Weights of a small GPT-style language model, trained from scratch on English Wikipedia: 12.4M parameters, 4010 steps.
MLP neurons of a small language model. Each row is named by its layer, matrix (gate and up: input weights) and neuron, and shows model dimensions 112-239. Each number is 500 + 25 x the weight over its row's rms, rounded and kept within 0 to 999. Numbers have three digits each. A neuron's up and down rows have the sign that makes its largest values positive.
Before each neuron's rows, "fires in" lists the words (lower case) most often at its 100 highest values on Wikipedia text that the model never trained on.

fires in: "at", "from", "on", "to"
L8.gate387:528471518510484539550467490519495472563516435547509510550461496508470495515507491513489494478471488497489517484497499496540497450482475462485497517484476486515533547507513499506507494479522489551471531464480493564515496487478523552463510469474452501487530498483491496493510470476459503458484452477497506506523482471453527491489492480519464491491479495544470513533465454521491502489483
L8.up387:500455519444481502482519478479532522511502505511520486512512457481484517466517518514516496497491506538495532492535537468508500481500447502462474543550496482537481537513511478490525517509479539494432492454457496498476481491528529528519483522482459483482539488516472506531522457509484460534469521518487493469524494484483508482503504523526462501526553499503485486514511483529470507508506

fires in: "the"
L9.gate231:463470461463491524519438476472493495504459454522552507501500487532541466525507495482500485505493475512482489505528545519503524472516558503524520515520533514516515497525532462506534514493470500515549469493497500507496493482499499528544472475521510473472515471524491510505491500498518484469538517494523459519468505517503496535474478505486513516495505488510517499522563464472504518552524
L9.up231:521502532497487531470526490488500484487510484463484519459509519505477475523529544472518510535521543518520498529504539533502501504485454501538503500491489484505474508439507502526492502480521455521527563572503456540486432464504478504543472482515461495492476528478525510490492520503478479513530491543491543498529522551466515535488485486544503489494505510493491529521501544557507476474502

fires in: "by", "of", "at", "to"
L9.gate418:529522495480496532519521464464491470505485486510500502434511475481457507492496504443487529478494495479468540530504545547496547475496469486523495479505478480482519490458484482517489522456522496497489518516514494486541500502527515498487483496508525463512516483466536532531513491480469499507459521488489488488525527480529535530475520482479448504520505441482507547522517533492491488511528
L9.up418:515484533472497493499506519496493517483483493497543475566522511497524519499509494509510500503473494491547522535508478497492527513552476504519476556505508506516529511571457444515491473516473477501513531445494531528509495511483525520532496517472548495544490502489503507550530549473522483529546468510515464490485514491472509487465508517511514512528500514502516510515512508490512509458542

fires in: "in", "of"
L13.gate379:524517487504492450539482548553524472464454510452508491495520523497501481458491497536483518508552473482474482562459521496439536542514513475488511496531461478491522491506483480547511485491500504496470523556524491496506529495450500470474512504482506510485531453451480513511530476468490511518543487463510446502507496514519490515487483493510504460506475492547459486538472491491497460544506
L13.up379:502520467512507468490524532504487543469455494535489496506514492499469527460519451468470492489525464488524482505528526538503496494497535512474518487511486502520494507482535522468486490512476446507496496485501497541459455516481530499537474477513531519487504506532474490524547524512505499500496471509521494474503503478507519494509536508477509485492479526475501524466488517490488555533536

fires in: "at"
L12.gate142:416531486462483503529544475474480451517482493488483525516442508511487437523493496493484494500534468487468513498506522534490485505467465484436486493497501480527509496440486552451477470511509525517514502513491471501483496524494515530504492517517495497539480519522469509524473472518500480479514500514464467447532506446502483534491498510477461516497490483523511517521479509519532464509507
L12.up142:491513515517473523526505510472502540488489453489489468523505497492451534491472478481486479454502490462502513478536502534506511449487509517475493561526457501504472501525508484526526533524476460487514481507496492504504468461481520538488466488502517510500541474511512473468497464477535511555507484485480489488536509505491493503477453544540493553489529511495520468502492544464481524510512

fires in: "in", "at"
L10.gate389:498503491506501494499531514483514485512519485499535469453536462477537508527506485521451480531478492456556486534490484524509499491504427545478522477464474436506499517526503514481498530511499492496455506519501515505477457519502541512492514495531517504476491465496534492490530488493467482521491519473478516460475531510559548458523475525504512464509463484557518513494493526524485466522534
L10.up389:479503539527484519497535497501513494518482518489467492503503491479479526516453438518445528476488540499451520539501508483486485451521502488507453484493538511479558532550507472507498504471490479505529538537499493496497490508486564513482523462507503490498526488508453508522493471518540491495530537483490521498503472491486503504448476486509513459506487462544481500501523520505530507491499

fires in: "in", "energy"
L12.gate378:488486506457507453499521531474445537504516547456525490445538510468452474481524511471477501505512465518502477465488541512442480536550531513495510510480482496505525520499516506491521500485471521493497472548502515501527532503523487500472488462504486490477469534541482530537495520463470487538492467517479567540496492469480510516510511507479503483501511499471481467510528495470531489524539
L12.up378:538493484470546508467523502452496551505489533498514511447504460449528517461493504493450455506516471515518513487514560519483504530546488507444503523495500541517532468517504462469505511538473501507497476503509507462495518445479511483497525502489500551465528509549475510480528494507484485487513472531518521521530496509468500535497519493516486534454503474503538498475523502474518537509472

fires in: "the", "and", "s"
L10.gate315:525414503502526513525495494471466490538490496514471505506543462455550525541514514455478539489518555521511466479519499526509513499545535514514496481488510458471498525504483506519502495477492483495504505473523514508492499508476514472534533540508494501481473502526479468497523495504544508485464481510474472550486544474502491524502475491499500494514484485479524519500487537488466471498538
L10.up315:457468558508515495517511507468483514478510471507482540470524505449493471508549493522477551514500531473506483516478497506492511458468468506473526462487443501479507503477531526492456503503505498499476496476510465453494481476494488504516476496507456468490461483471504492466440479469485510512497496445485493485534525488450467511507506470551487496538501504500522524487545546496515495498481

fires in: "school", "home", "of", "college", "mother"
L5.gate109:561522488526513463465470466513510479496450512467473533540493467489481522486549527460496515500505512511524452504540489518526531519509484494501453486526497509496529514515543473491510508496530509510519512512483555493494500512536492541462454504529496474488515470502504461495516487500518549540491477553480508519521471511528537523461498516499479476495489490518523505457453520495517494494482
L5.up109:516522494474499456467547511493498519490505491500492492493453526472541505499483539507452546447489486522455494517469507527524462510512516509498479495498521466492499498529429534512509522477476469482473501505508469498526508539471469505567507498530490503513503433481494518491547484467501479492481497502526518493500537509508517505491487519512478511493482533462570475528503531497545507516506

fires in: "railroad", "of", "general", "firm", "dirk", "raggedy"
L9.gate222:481500480481483486503530480517569514496526544508556515509533494559467501500501484503488484516523485515479483519510518490522492523484493508540506501514510475542508442480507536530503527466515500513476536451511485538476469494514534479519538522500475527521511484518472470509510492508489463494468548509477501494521472506495561527485525479470503535495492556494545497484531542454507493496506
L9.up222:505459499537513480490525510526560480478503475468517490481497524504473494528457486512563470482529525528503507571483504473490484503525475495494485468493488511480491512475448528537494485528487500520459549529461478526513502512437512490541520504491520504524489523523474493502441517503484553499518532504441530494496526508515502470501498510480526495456517497483497482484502492465533514487500

fires in: "of", "at", "in", "was", "as", "for"
L10.gate338:498505499497538507497550513512537492500460511539503518501506518546497488517489498500483528494482480492504552499480477462481466522532478490491511491470491494505511493464512501528518505503502500518466506523465512504507474488466521499444490510566442484480490477495481503530506472485519501544510510468483484495531481479512483486476467497476484515514515533504487483575520505515435530508448
L10.up338:482471484557503511457463496502525496497472462517481497460519498524492515519503498509495515514505511501498477532495483480550490515506469475491482501475489546507470504481495511529512493457450538523514492457519523496537480511467500480513481494454530508491490484558521478471515465502495486472487480503508526503527503504540483493544492531554481513520508522519519538484511505484490504519481

fires in: "school", "law", "university", "arts", "england", "laws"
L13.gate180:535489492562517480507459504470491445470502541505502486503484491491479516487506483514505479502515529538505433527514494491556545526518495497523510514475479485502479444475547558528475489482512523494472507516480462488529530533531470526505499553513506523460555500522489515480460483480522506489465510480544538512481481473476490544507442474516520483489546528493503498500500522475481498515500
L13.up180:492468520525464491458486507486497482490480485518504492520492483497504509468500471511481446490522471489505503513502517513475516517501516523482470480527489481534485479500525536482517534496494507518497473527486504514568495520471534518482531505483507481474537449444488518473492517486498501478515496485513458474475514494497490498477482500510527504502459508513547474460501516517508543460482

fires in: "at", "up", "on", "addition"
L12.gate322:518535557506484528510547505486524502508490475508500506514496525505497486482500485449430510488507468503468520485491542492482490468450467512454482483514503479488456519513523506477531484490449501484527472502502483553458480484508506511478522477476483461464541496555518504461488472482506469525547455487502497484542430450477523442489490538486485519531486511490503486485490562505491506496504
L12.up322:493492500474553518483489464506472504550446495511489467526458521492505501507502457498465485462519487535492492488532490516482474483499506549491488522461466479497505536496463539572500510519472493490506487490490480511483507489502481551525544527486547496471475568512478516487502527520514511501517507499487492468440447443489523503493473573510467521511484522522489463526481486505526513481482

fires in: "of", "in"
L10.gate495:459484447483532472458504513530524500473504533467495476495487513521558477502493530506540486471544544503460527496479497532456546482501500457494493550464505486541476471507495495526507525488473553485507477512483514518518503519500453532504507513497457526539482539485525498523549545474532504502453507482530539536468497439502463522508497417494497520488466493524456514475494507522541487506489
L10.up495:487509515480487514484494478485510509456460490489521482507450516440497491482539512498550467498500469500448449494522513517531488490503491499507460497490484536467485500505524489487488515508489542504513516487494493536491532509471501508520475472519536508469501523539466550491467519505504492522513513497515486454498487536508545517499512539486461502496514512488542515479481510517478524521479

fires in: "for", "in"
L13.gate356:506432456486460499542523491411497491512489557528517481505508516513477523546496480496507468467515497481487476513499500523518510531517469494537477489474503469509538519512471488518513530499449506514468515515494542458486526483529521497502502546524486472500528486538524475503501524498480498481504507453520474470521465497545504472498462502500559496503516497479490498493574511468469508524478
L13.up356:486508517498479500510497470512541509520506523484507446505470541505467509534518496504522461496472490537462505515541527526525487486520500527525460454518507512497483521519474546519532556444512485501496488551520470545493531572511516462532504523504521471460513471523489524481495518502481523435512472495492530449509541525515512519488521491498481484491519483493538493479558496528468503479469

fires in: "in", "on", "for", "at", "studied"
L6.gate457:485525470492506503485475504480463463468467476492544533479522511510471501473507469490500524471531462539501488512506484518476508503506494473519467486538498491517499494514471499499464507454497508504500509527423490516539509512532471492488518521550474493486503488517480521513517530536524527475489518490541520474523490491528508484507463484450468509480491483507509508472527441484570546468471
L6.up457:526492456470510501541489476496467521484449523496504486475542455490478518491516461491464444471552476553526486483488521533484508515499513526485560530525467518480467455485496525486497500507523503446460469473457514499498472492501459488503461500498490537468506527485517488500507572462515488486489515515516514480509492502503487478475499511493501516459511513456509523524509494509445501476466

fires in: "on", "of", "for", "about"
L5.gate421:489509478501529511495506512536523506466486516496489511540492462538517514516466532541493512484485513493470532516484519490473485447501499457463462487492473468508539474512498498536533481506503512546470495523505520518454516493470551476517559526525501491510499506500465491484496477477496511562509483572520501510490517488514512523487517513526496530469490477513490444519499516505506518457477
L5.up421:497512517463536484478500491494528479483492527549518544561490499530519486533526520501530551504447525523537534461471464453487480530473525509487513479500512516539481547461466512514488499495481500500516475481442513540503508534522514456505486512467474540564521528504484518533524535488460511472512497476535520448518493512488511493536457508516489518549469515495521492518511502505507493514500

fires in: "in", "south", "across", "southern", "north"
L7.gate67:490494460505482526522507493513494502546514532522501530532530510471484509551507519515472487523489566456474458539516477483474510503520471512519500497509501496454510456526510523497514520537522510543483482501518504467500490496535543530505491529520484480472491498507531507502535495437487541527495464466493428523478501555492522505491490531457512490474532505507488448486530543529517517531493
L7.up67:449525481476450488512510506502487481534488514515497476502491475460457485504497461535486496499505530530506451516471452471491537501500544522496499490511482502482538502479497525535518538519491508495517483515461478492511527506511503452487450479519481484501496522508512502567533484493453522496454474497520486516534474505485487505497493492500526518495518519507507528487510526482478521518537

fires in: "of", "his", "studied", "her", "in"
L12.gate78:460511485509500459493517441496466490478511504503490493478492502483467461515519515528516466508501461498524477500466520470482510500514478472505505500487532474474525477496534527516542484541516531529501504504466528492456524498510510510526455474542488521460526492453476532502500510505492503441491459494501482473509501501485506530502500492481440472517533501482453531493498542517507509542487
L12.up78:497513510503484512506505509514517492490511448521518492475509512499464514486484498560529518515499509569506491532527485499524476483551470457498516520513473501537466475503441513483463438520482476453508512520477512478503552470527536540521488505480497526511496505496512523530496483476468441521486507460535469511532503487527515518508462538481478516492525493505518534488521485440501499515469

fires in: "a", "an", "as", "of", "s", "be"
L9.gate508:466485456471580494463542547527521532476522503466507477515508488495448503494518524510517512517510445529500452503485491493471484481511454491514500476516490460484532470495495486494524490500522492484494481482490447468496480504507475495526480490500473494495539504477537475482479448466497463507516464476513502535507524455502456514465496497525503515543507487473504473442516499491418480561513
L9.up508:483506516530512505478441507469470490538503530469524493526469456463517521473514539522519518535471476501524507527486505513515468488505491550504518496521473484545518494488468470533495514489457491517476444469545521502540481520515518481499511521523481503519482502517495453471469481515501533502443511481495480456512487472501477495505501453537506515475481479507504523461497550503510481480501

fires in: "in", "of", "born", "from"
L6.gate205:471529517519503508542530495520510470484502524494451508479478540504502475485533516472512482478556513515459500556487455472508471507492530475493484523510480501547498494513459470496491516537476495555491507522476578523486516491505493508499470473539494500542450549507527497501486564503500525544493509495487465502472487495522535507525472478474477533534506488517467499487482470503536519523443
L6.up205:506513524472508426452495464465498473490504520513504476523534508464494530493491486527492495504460481519517516506501504514488484503542515485479491465465519518495476552526496497514487503489501505479490478482483434492492509512498502460515491492498484515493524469514496544498522510503513485510482475512470524529509512477479508524449501513520466492460498522506517471523502555501462492486548